Weights of a small GPT-style language model, trained from scratch on English Wikipedia.
Architecture: LayerNorm before each block, no biases in attention or MLP.
Training: a variant of Adam for these matrices, 5605 steps.
MLP neurons of a small language model. Each row is named by its layer, matrix (down: output weights) and neuron, and shows model dimensions 0-169. Each number is 500 + 50 x the weight over its row's rms, rounded and kept within 0 to 999. Numbers have three digits each.
A block is one neuron, or neurons of one layer that tend to fire together. After each block is what it responds to, as a language model described it from the Wikipedia text at the highest values.

L8.down77:376459505449525555495489510496528550480534588554636471545496563528558518538502519507554472473403582467507566438466443488565525500490499512424518421488542443570561515437458513522571517413478476470497548558561480500472434505489533494529547573439572521515518425456530495478513489501432436513444382448444500515482532572506498599392434533544458527544451451451400538474502441516546539542542531521474609460417406586509528489472529586528505511530503497459525455431523492486451532505454466532527503493566545512466454501
L8.down126:482451493529416624461524638491452494450461480482405506478482469501534471514454465459555461428514581528610496532569540504494473564432534432529490568577565427530492443468470567519459531490441503439451536510505455527507586443576556452549484476504468486520529492509514528551509554502493452478540534450553561592526561523533459503468519545500450581477457556504549410529587470444564554429529497511437487419546432430536488516514529487518465498497594607440513453419485431506562456465508618550413496511508393516448486571
L8.down577:476520452550500432539438470503494533395438521503514501472570475556466582471399511549564484431464497472533415387430484478401453542551554484530566528451432503506533473473546533521496462592519553611394501543491523538555499492513524553441562418550554488465574544510465553451468545481432489558423494529524472472515537446515592443476480440513495464477460478546383518488372579549451459524389494493570473474430481461569466553406566581448448564497440537543561473554586561530440494496470483530530536397501411514566435511
L8.down590:423556518557534577546476414511516524454447568581499510584467435529546431427389498490423541641340537505588549502491517457609587560441447542589451553560481453422582534515457504559477525532492460470450388596451572475468490445495458484453444491447452433413500558558515503543555437492373446551471558458571503560626372518566539517470468478468577442520503513528507471456469526570518524436536552563482524591468568461542427495498482506466488506619422550508392528580422550467462511494479452588554492545501419479485547412
L8.down955:500553521571539486488562561465541579596476514579421499516527443540484575537558519457525461442522496475501532469483366522529555419569571534521566529503450515593454556476502475516469526447498415450485512505590492533475473557473514414493595539521487473411511482484501498415545478506459522487500654413468564487384507522489479444416470585475541499527468465459499408501521440437502508538494529496445420465475455420530605532395530484422459521525574481479508392458509516561567491500460561521478512432563461424479568424
L8.down1115:615524536569473473487476476425536418554490557559511437519521554470465519483522460462577489536442518589467475451593438573565491444507437574554571410482413517504530474528463501453437523527436415412514449637599492489480406462504537504465516415435391422563509497462530511543574502482528476450569480482413481465534511453493493437484493521465598536473540492464567510463500481538491452490473482438474524514541540572543445457540423437534443505520514539500489500463425365569452434463546581511506479464477548530495518498
L8.down1390:466522482525539565530474534395529541528474531503569566547544471522516497566513500509564519435507561459527510553550488493533438557493488431499521468474560461487466501419380577545523494480550483456453470548507526527480584610482482443551488535541506556420452492470553503503485557494491531461589471466529553511491467509522492513402539481537548474586489501456480514551455526505556517492422501491404475462504487457487536505190583485529468488479505492473530591501551541499521532522427544510517530466527441450522525518
L8.down1848:610510503559463498403405519508568476504521526594534510554486523462487547487597489510431528458526513450416506551490586453364495509459402433465592511532476449516524519506451453488548452480438482548509400480545532512484474592506485570509485569552506433593438460485562423589461534524536517475515527468378560510485537575471458532527430543437506568529325520362493486443507398432608586579472444446540545486502478460427511455445454551554461531480504476429488479442522587534474481552354505468527585404496450536466501512
Determiner before counted noun. Determiner-like words that precede a quantified or ranked noun, such as possessive 's, its, ordinal or number stems, and quantifiers (its 31st season, the club's first match, every subset).

L7.down327:437589478494484532574412522517490434439495529397457522488481567417488521540475500474484499492547534531525514498470415443547469486449599520499462597446458461410516436452508594518524505576516457485495527512527432474611449455509452464459520554606458538510463469479526522522558596564505491422488431568564439544486585508477494541534482546578474420510393435442482470547415442509477484408501475379496487508488399492527516464472496550559543530506477546517529498524557436471470527605512554432482460481496509516528422433
L7.down625:445588503513483556497479515440483464533515572583476590495572606469537528522491465482483475518533560391428442540572472465466465523508532531470579496507575513489571501379465530487518505458390578490466452518585474509413455525610556572544554487453564417527507491370588506499461492468437515474562477507518534370401514401408559475415425469500529499468516512460540542453490459432512511429505488524591624486472438541442430453557526500530467500536417449504463469456475494430438478501523428421566492511433496466543452516
Before superlatives and ordinals. Determiners and possessives (the, 's, his) right before a ranking word like first, ninth, longest, largest, mostly in music and sports records; also ranked, released.

L6.down709:472559518454491435613504459488569386531528523536419509536613502517395539554555438486500527486453439434514446413534634448500542504434524474436487584493449490530510517534512502518524536616515520510483513463511610562523409465630504483458486500578489505656484550578484490535466424504465470426499571473505633457475473475452412535508505493511464493554434534521444514511396433559497504392556449546468405460482512461516484527418486509563464527573477493529576535473570558542551429523564487529488546517515489528481474488
L6.down1207:494502503558500524507465484408561597481572417513505466494553518444415550552545558540584452411592524469501490420417491475480391494401506533528466494505491480522441461492450494509469526512536606540524474589496447531539569579486496404614586487535507529526546441544422500522525416470460533640550571518560461504422559446568480424487485438509539473564496421553494443556590482485544462444477504513507489457467521469547511456456511427482574489463498557459483525530424482455455597540524515593551565469592495523475442604
L6.down1488:561544467446417549434517525522510548542572500501448500355596586366459437449472502488494586478518502487498438570447488445488486500566419487439587594445537442434495489474464484508418522549503503586490462498458442426545519607518491608529485467461551499588583527546509552577583493535466555521533527424416531569426504495517580473477506528518546560457524498521498501484483494353487506487518489468522590523646453528530513541388581580562549512569495559549621560440508427469554565564473496433533519526541432485518424532
L6.down2006:513551434449552550572573415455519479468560479477487520504508523479456459494531492475593613565522511538413484497381486408532548447443516530531563530614449408518523601434509483458507578500586486576548535448463526453522512436435501431477479445441480455459537525627493493380465424649438515406523529509434444445502482589480493442519515447523484463558451420458464484555496488514517573488513508444520428525519494523483514577519457565497474658400386523560486521551529532626474462487559467484590396553520485479497530517
Subordinate clause subjects. Subject pronouns (he, it, they, she) just after a subordinator or comma, such as that he, when he, as he, usually in narrative biography or plot text.

L8.down601:459456349512494446444530481516550449416504475544482457549487572489363591588554449478465464510525455469486477560502528504588473473568603476576493472525497466529441342521539557397476537545574496466523540596539507442496528519544505376499490443550570551488504440552580462427460598453522534491433561512539530453491549383407463539529441578554475460451511383452540552504513497495515449486571514499548513513520474433530493521506515484529538481466465537484561545497521545497534598457423505476407551452482555500451448524
L8.down859:472484507475524508481518551486522479571568564515554553520473426554433451442483485517552473480514474485475542461462468496479509483556531518519599486531422565534507576478486541472551524422506476415465481493477517465493496318374516531499527456507596436610442421451555546488490504501401554522468514544458517507506506466519479472479449409476473575584600590506546457583516428539500526479485578572497378449431567452448508541606355498512434466525511353419531485515609505459570505413473537460517522426587486461478435538
L8.down999:355549513532383514495500452518395537536453544548470515533509430516549511554429520477407486536475435558548576563449522511522451434431613469528480445567469517440399485495540442491514461514517470466609549418434472532514478582511537483516540476561551477497500437527488473505450576429435542494504730517473439506485490529398470468456511620503459530511512494479526498529540519461494490503497492490474520516510470494478520499561445526516505513530536519584513595440526614582630467449480504448530465469464431565408470442
L8.down1111:458431526493385438486534505507473616476503531495589509421417437621477550428502522475452528439520455508494576473524538428600482448461469486500478507469426491525579547575550441550466464518505446498438340459570463478442488529575532467546540457565526494567477434536428519524492499494585470516484488532504482498452572583600459502579387490457457393422495489478546514486421465465466429571500542528505517478521435616439551512473481548461520478480471533491554502572515494614490532551521484370490533506494563577507487543
L8.down1192:496512473527526521512511487395512492500513543427511492506462475532456476495475513447553520426484600534521495503540426495521506514538541468576426569504573415498510495440408519489524480472485529410538464463589510457569438493431580508509545453481500463487442459559565476584452598521459592524570467454437524429453481595606490569555435583495521497434446496545531546481412506562463415478591521483465586546619492467492545522468496452458458497495489512497503603521502428521454478483478529503512503447497494427507494400
L8.down1344:570451531470540500545486524502416473462550562478422554492522526485466474573528495543512452503510480550554557523531521470469455487560490569366709441552503474510576548605503463520467448531571520495487572492436475492474577458486493537474505445398552514459485487550494453472463569482567518450513567619461425417505447583431448494440468462421572475504485578548544483513546507410533420612394440500495547521450384468536480528561545529462569498436438592504621527515568477546491549432506510478468557508434549512564526439
L8.down1421:494494418502542524440512522587462573508545458518448483455459511436462507420482485477539425504473566466450496430480380549620478525478401492511485512505505497533543491513508533488508468541541417451430499422508480473576471480513470469417519600579516538540551437567552515525583491498450536486493558497563514559481472549521531434515517554504387460512546401448511503550414436510524498498526478500531512540521500452624547433466496527467490518491537535461486510518488401583502529424474520496497433536526529530520459498
L8.down1500:423489462472482490560527589542456544507602564561487474508463562532482497471427542463514503539508496437452532562510570542490431478480465493530460491443411568560553501462387540534455552484516559601549428547502485477589476462469464486484570535549543454503512461432483445590548449497573554462456408459443494496473490422532478448465570482481596517418488622491432425551464504474586424489515484493476550485591529522493508531458458536487478470444529547479458456558537567476524486585483434492561529499455464430400490543
Clause subjects and auxiliaries. Subject pronouns, auxiliaries, and contraction endings starting a clause, often in quoted speech, e.g. "they", "was", "don't", "isn't".

L7.down431:382449529441549464502561509543519540570509516443493422463532394552554413441442452467536591417441426499474516463422582468553482603474549462500519521471518545497561519522464506576566486479371569534508522531517481494477491346485415588468477554469615464481441577520495518483504550499473463535444504567545524512504466463531483501438505459471502548563554507506482501553528515558495371470579534478563458581515490559506452483572565514468554473420488425553515486552493540580382493423532640589372413528510529510528553475
L7.down999:479527549443496449482590502514498471425562545514512574566452580474535466566501378479496576447505513506499489509408523455390504492540449494521558576546475472424526574469450472488464533570533499453510574516452433460576583376430543473566483449505495446538388494499552515466488508480512472428572453501538548400541485431433488468569441529418437575503465498475487555534455501598491566484523594502520601530573444451482509514461471483477526504517476427576553439573531460506525610541476511572605530502600533517434531487
Negation in contractions. Mainly the n or t piece of negative contractions (didn't, couldn't, can't, don't) and not after does, did or would; also some scattered word pieces and conjunctions.